Part of a small language model's weights: vocabulary 16384, a variant of Adam for these matrices.
MLP neurons of a small language model. Each row is named by its layer, matrix (up: input weights; down: output weights) and neuron, and shows model dimensions 144-239. Each number is 200 + 40 x the weight over its row's rms, rounded and kept within 0 to 999.
After each neuron's rows, "raises" lists the tokens whose logits its output raises most directly, leaving later layers aside.

L3.up458,188,161,238,260,166,189,124,125,211,196,186,161,180,187,255,151,180,152,183,247,178,216,177,214,231,202,118,261,181,147,215,258,219,185,195,166,198,185,226,215,168,203,217,223,291,210,212,182,222,175,222,218,203,183,199,261,292,147,244,258,151,212,175,199,242,175,206,180,166,218,220,125,242,203,235,224,179,278,232,152,200,144,209,232,173,256,148,226,185,143,161,229,228,212,191,275
L3.down458,270,188,238,158,197,206,183,170,185,168,292,204,219,170,184,243,165,249,216,160,234,213,221,195,188,198,150,128,179,200,170,207,208,198,117,212,196,203,229,137,196,217,148,248,186,199,213,274,188,135,90,191,209,255,162,141,167,163,170,153,201,181,207,209,223,214,230,248,280,200,244,280,202,194,234,218,145,174,175,317,206,203,216,218,253,215,194,216,250,291,209,218,217,130,241,231
raises: "8", "7", "5", "9", "4"

L7.up1274,109,190,238,233,168,193,140,173,218,141,173,221,221,175,177,193,249,205,168,179,131,253,199,205,170,187,172,155,211,229,164,247,249,187,207,164,202,232,231,231,305,198,163,191,203,151,230,212,199,153,159,164,315,174,197,167,139,178,146,224,188,152,262,211,240,221,171,187,214,202,261,171,324,177,179,150,196,170,138,172,211,187,260,217,162,218,197,128,176,203,294,237,232,192,226,134
L7.down1274,255,235,205,196,313,231,212,181,174,239,250,152,164,163,188,222,301,200,227,135,247,327,214,212,238,286,166,150,195,195,154,196,158,257,214,170,241,176,207,198,192,260,183,216,241,273,234,204,180,198,211,120,293,144,317,149,281,213,230,152,158,223,225,213,215,202,236,166,116,269,156,207,111,212,107,191,204,168,247,193,125,199,249,210,122,210,142,249,194,133,126,231,184,203,270,262
raises: "ured", "uring", "ures", "ency", "ently"

L7.up1045,285,235,175,148,182,215,158,245,209,155,212,91,136,193,232,196,206,239,210,238,180,215,231,181,180,237,162,232,223,203,150,247,156,147,211,224,197,256,122,96,217,240,293,154,228,165,178,191,217,188,141,216,207,213,205,227,163,204,197,268,214,163,207,271,217,256,142,166,158,184,154,126,174,194,223,246,149,167,182,136,188,210,211,127,234,190,221,165,256,249,218,156,172,205,175,237
L7.down1045,227,180,243,144,268,256,259,227,138,218,255,190,293,180,172,201,186,194,228,145,222,124,122,224,220,242,185,201,171,120,187,265,148,178,244,214,246,168,251,175,235,190,249,182,245,206,164,213,196,209,202,187,167,178,183,123,253,164,198,206,166,216,296,179,169,238,220,235,241,221,147,192,231,200,205,175,177,251,218,275,229,262,122,197,142,225,218,170,207,146,185,147,141,193,210,213
raises: "ater", "att", "acon", "ant", "ancy"

L3.up63,269,239,276,226,219,223,149,162,218,114,174,209,146,259,238,232,209,215,123,234,209,178,148,230,147,164,133,211,180,247,167,194,256,239,280,175,187,192,183,235,167,254,205,178,260,191,185,250,175,219,207,238,224,207,188,271,250,205,238,186,193,149,217,135,249,225,270,113,149,205,175,150,229,257,195,208,191,244,203,169,213,196,238,202,183,143,208,165,213,283,256,201,147,127,215,268
L3.down63,98,183,159,157,161,252,104,231,198,285,204,164,218,130,214,158,187,174,165,195,178,158,195,242,247,249,211,194,189,144,218,191,196,186,158,203,229,104,245,169,171,202,227,188,134,189,246,244,188,247,203,192,146,181,187,157,172,231,185,187,259,213,190,278,170,194,149,236,231,165,197,223,131,234,248,209,193,133,174,310,136,216,162,192,180,237,205,185,227,219,188,213,291,240,197,211
raises: "9", "6", "5", "7", "4"

L7.up981,202,158,209,239,177,135,166,143,147,195,185,149,217,58,158,204,155,148,209,151,223,221,198,215,238,258,115,209,196,159,131,176,238,207,215,203,154,227,172,191,169,238,134,179,229,149,294,296,166,248,287,167,247,202,127,218,231,189,215,204,141,304,194,194,232,102,247,169,204,174,182,192,252,195,176,137,184,236,236,145,218,209,272,153,179,217,171,206,158,161,201,197,190,167,192,139
L7.down981,214,212,250,197,159,190,206,240,225,303,185,170,148,203,232,225,262,223,176,194,96,259,238,194,216,181,208,194,234,185,204,188,257,218,133,172,277,261,231,282,205,134,183,221,55,231,174,196,191,181,266,236,240,203,131,193,244,142,250,180,240,233,225,168,200,241,266,223,118,300,201,293,193,213,203,194,205,208,232,268,104,153,182,162,207,220,177,202,200,230,142,226,216,199,164,196
raises: "ts", "cess", "ured", "uring", "ture"

L7.up705,186,187,271,189,224,113,177,241,197,218,220,168,177,201,212,247,190,208,147,168,164,186,197,241,235,235,98,279,235,192,204,155,231,190,141,212,219,179,258,211,229,229,184,240,215,170,258,244,112,206,208,164,268,113,144,255,206,215,268,174,176,241,245,166,201,139,179,127,181,248,200,165,198,146,216,127,183,254,171,151,198,215,196,190,240,245,160,200,265,130,179,200,195,204,185,185
L7.down705,179,153,193,216,242,194,155,237,240,129,218,218,181,113,147,227,202,162,202,269,101,256,179,280,200,186,166,222,220,176,177,157,161,243,237,208,239,236,160,208,207,217,144,195,255,279,191,200,184,175,234,242,246,176,158,173,222,179,246,194,181,214,209,231,207,237,193,112,151,248,189,223,225,147,274,194,179,217,156,277,140,205,158,201,182,242,224,238,212,234,151,237,134,264,228,229
raises: "ities", "istic", "it", "ception", "ism"

L3.up439,216,164,212,227,227,185,234,216,127,171,173,178,264,235,197,166,266,158,158,190,306,146,289,169,150,212,217,130,245,183,197,197,194,211,180,174,257,180,206,177,162,188,236,194,251,172,221,308,221,175,170,179,264,179,208,273,186,265,198,163,164,168,213,246,173,97,307,212,242,166,287,98,177,170,270,193,214,216,226,257,220,150,187,187,225,172,173,167,232,221,205,164,233,200,260,241
L3.down439,200,185,202,184,140,244,125,174,203,244,168,195,174,210,214,283,183,264,255,215,193,194,238,171,233,180,253,287,173,157,183,172,173,154,221,229,154,178,126,202,224,247,205,232,176,236,202,207,216,201,221,201,227,198,193,174,223,194,223,206,200,220,254,112,241,264,87,200,130,211,143,256,175,155,152,241,186,185,196,181,135,216,222,254,250,245,157,238,148,148,187,189,126,144,222,141
raises: " clubs", " players", " club", " Athletic", " league"

L7.up621,207,162,188,164,163,241,191,144,172,187,143,238,155,170,175,254,258,195,154,230,232,249,191,197,247,195,168,246,189,225,185,195,215,233,239,200,153,168,177,223,276,271,240,174,265,200,202,196,148,215,247,175,173,169,215,243,196,262,188,158,136,212,188,152,260,226,258,210,175,176,268,162,256,192,145,259,186,228,216,114,176,234,238,219,215,195,124,217,146,262,244,216,192,189,221,271
L7.down621,172,234,207,256,238,156,222,175,229,211,192,153,305,184,111,231,182,249,239,152,224,219,231,170,235,111,196,241,178,177,159,249,210,248,235,243,216,248,269,232,228,216,280,149,190,259,250,219,202,250,133,223,191,221,205,150,155,211,217,180,201,174,168,217,202,200,226,228,182,132,171,247,161,188,194,94,226,142,195,235,99,186,195,115,216,214,166,170,153,240,180,280,199,181,265,232
raises: "j", "ja", "ji", "iki", "ica"

L3.up313,242,223,235,251,187,212,204,229,244,215,185,243,183,92,248,213,253,239,229,182,202,216,233,171,200,212,254,176,194,204,119,191,213,161,234,226,243,184,182,258,217,225,119,209,192,245,227,262,210,190,163,152,169,179,165,244,228,219,204,160,166,154,75,199,223,206,202,211,126,234,153,281,159,110,172,184,166,218,212,174,239,165,131,173,247,206,146,162,179,216,302,240,234,272,248,188
L3.down313,168,169,164,214,168,215,202,146,110,247,191,159,226,288,210,183,139,200,229,262,165,152,204,209,192,137,196,204,237,153,293,217,135,211,160,181,136,210,210,148,205,240,301,211,248,182,198,172,206,215,258,289,266,208,203,183,214,207,152,237,232,243,261,146,221,216,185,226,212,153,274,180,250,239,234,219,182,189,223,214,138,243,321,201,141,216,245,211,199,212,131,168,178,200,181,256
raises: "===", "Following", "During", "While", "Pl"

L7.up265,172,212,221,217,132,122,141,163,157,215,155,172,231,243,293,122,176,226,202,211,206,146,226,255,230,184,196,260,188,189,255,239,192,223,207,171,213,221,243,183,250,159,85,202,281,139,228,153,170,232,186,183,208,195,136,273,239,150,172,270,197,206,160,163,189,251,292,235,215,259,175,246,223,179,236,178,207,243,162,205,173,164,212,165,196,209,231,180,229,155,209,200,221,165,213,181
L7.down265,203,223,249,214,205,195,216,218,139,162,258,217,152,171,244,157,173,140,185,167,182,143,240,198,223,127,221,255,243,163,278,171,121,134,166,197,246,219,178,203,163,170,261,199,216,196,162,135,136,205,215,176,157,188,234,192,200,168,283,170,171,179,250,260,168,161,253,188,192,185,200,225,233,208,214,209,239,204,204,241,147,230,198,240,166,193,118,274,201,235,211,207,129,254,120,218
raises: "aged", "age", "win", "ages", "ra"

L7.up1079,213,152,242,172,186,267,221,201,176,160,247,254,187,102,159,196,159,216,187,166,183,124,302,212,168,234,194,237,210,152,166,167,191,176,195,227,207,228,252,228,250,240,231,271,198,189,290,172,151,222,199,237,212,182,111,236,157,214,271,174,231,166,215,183,263,167,260,207,142,159,185,142,217,196,213,251,183,254,212,184,179,141,174,206,181,169,177,196,219,156,232,293,244,199,233,204
L7.down1079,192,209,192,232,259,200,166,247,165,229,223,231,234,181,156,149,187,272,153,207,189,218,204,119,197,140,192,269,230,227,210,222,169,220,225,219,282,149,242,162,183,161,200,173,206,237,146,237,223,180,166,251,141,190,206,194,213,205,160,155,194,267,229,196,211,173,209,265,148,110,140,217,193,235,244,194,231,185,176,199,154,217,199,267,278,243,209,230,247,202,237,195,208,149,173,105
raises: "ations", "ating", "ing", "ation", "ators"

L3.up507,202,188,152,269,195,158,185,205,153,125,193,159,146,244,212,134,215,156,168,198,257,192,194,98,192,175,230,164,177,174,153,203,196,176,232,167,200,216,264,224,178,208,259,205,155,136,257,235,199,195,171,231,227,175,151,279,233,157,213,232,262,251,199,180,248,182,205,187,136,205,257,171,215,190,216,213,171,192,261,213,182,121,272,229,234,132,179,159,208,216,180,184,205,208,219,249
L3.down507,176,142,190,128,239,198,160,236,201,258,165,186,212,175,239,201,175,205,235,217,174,187,182,218,259,257,151,201,203,269,198,191,170,156,201,203,234,147,133,172,169,200,145,139,171,234,158,206,199,284,165,222,231,156,191,156,201,247,147,163,201,198,166,205,210,213,166,186,248,156,168,185,244,217,126,242,179,215,129,210,110,241,186,172,194,202,258,265,202,236,218,246,157,199,105,192
raises: " Ukraine", " Ukrainian", " Belarus", " Azerbaijan", " Russia"

L3.up1984,209,202,245,207,219,202,175,129,171,207,219,189,191,224,239,271,144,238,224,234,214,238,194,251,180,109,145,157,215,159,121,200,212,258,271,187,215,197,169,266,245,226,182,224,272,154,186,249,235,171,241,192,219,129,181,191,185,309,204,190,138,192,249,140,212,138,201,159,203,204,124,136,291,168,179,184,172,231,230,164,226,198,226,143,219,208,141,225,234,192,170,137,213,180,222,235
L3.down1984,253,218,142,174,230,239,210,196,205,252,197,228,245,201,170,132,264,198,230,188,216,222,266,162,144,285,235,210,170,229,225,179,184,206,156,195,224,217,241,146,149,244,244,200,172,215,251,176,136,259,184,209,213,224,264,183,198,119,179,216,281,155,183,190,193,218,141,255,243,231,312,250,111,195,226,195,122,136,192,252,209,173,165,228,177,213,208,171,160,212,179,221,200,223,255,235
raises: "0", "°", "6", "8", "9"

L3.up820,178,184,217,265,216,81,248,206,168,242,157,204,229,199,175,176,219,118,150,239,285,291,218,211,159,199,208,208,220,233,206,174,268,185,191,156,299,210,189,261,189,214,245,258,226,234,219,273,210,189,173,150,251,100,157,236,231,215,225,198,245,166,158,244,182,147,232,184,138,215,235,189,169,235,162,188,174,145,259,172,180,223,176,149,216,169,217,146,221,205,156,216,194,168,230,207
L3.down820,254,167,191,139,162,251,177,176,190,205,242,201,224,200,253,252,209,207,243,210,190,145,115,223,215,157,121,240,188,184,199,236,136,209,193,210,158,177,104,194,211,193,105,172,205,176,175,180,205,229,202,250,136,235,173,162,196,203,171,223,151,231,231,131,275,291,161,181,181,201,161,180,198,182,210,178,157,290,120,137,120,195,158,246,186,223,222,274,186,143,240,186,170,186,207,185
raises: " league", " players", " coached", " Athletic", " club"

L3.up167,265,212,166,148,129,180,154,160,138,218,212,231,229,192,243,165,165,206,209,252,185,168,174,214,124,175,199,170,229,173,166,254,196,164,168,207,196,210,211,179,210,210,213,232,177,277,214,240,165,288,224,267,234,179,155,241,234,194,216,272,143,228,228,140,233,138,228,222,222,189,152,199,247,126,277,212,203,220,206,190,136,184,250,191,164,132,164,156,230,249,248,201,232,133,233,265
L3.down167,206,223,206,242,158,234,166,162,198,203,403,196,240,204,126,184,156,224,184,191,225,214,195,260,193,127,113,209,239,152,222,220,221,245,119,161,135,190,214,190,233,210,225,227,253,198,237,219,127,188,183,254,290,230,204,272,212,197,205,180,198,210,265,281,264,174,252,264,243,179,229,147,230,230,223,194,172,296,241,307,253,170,249,241,203,243,175,169,201,158,152,217,220,127,166,221
raises: "Other", "===", "====", "|", "Following"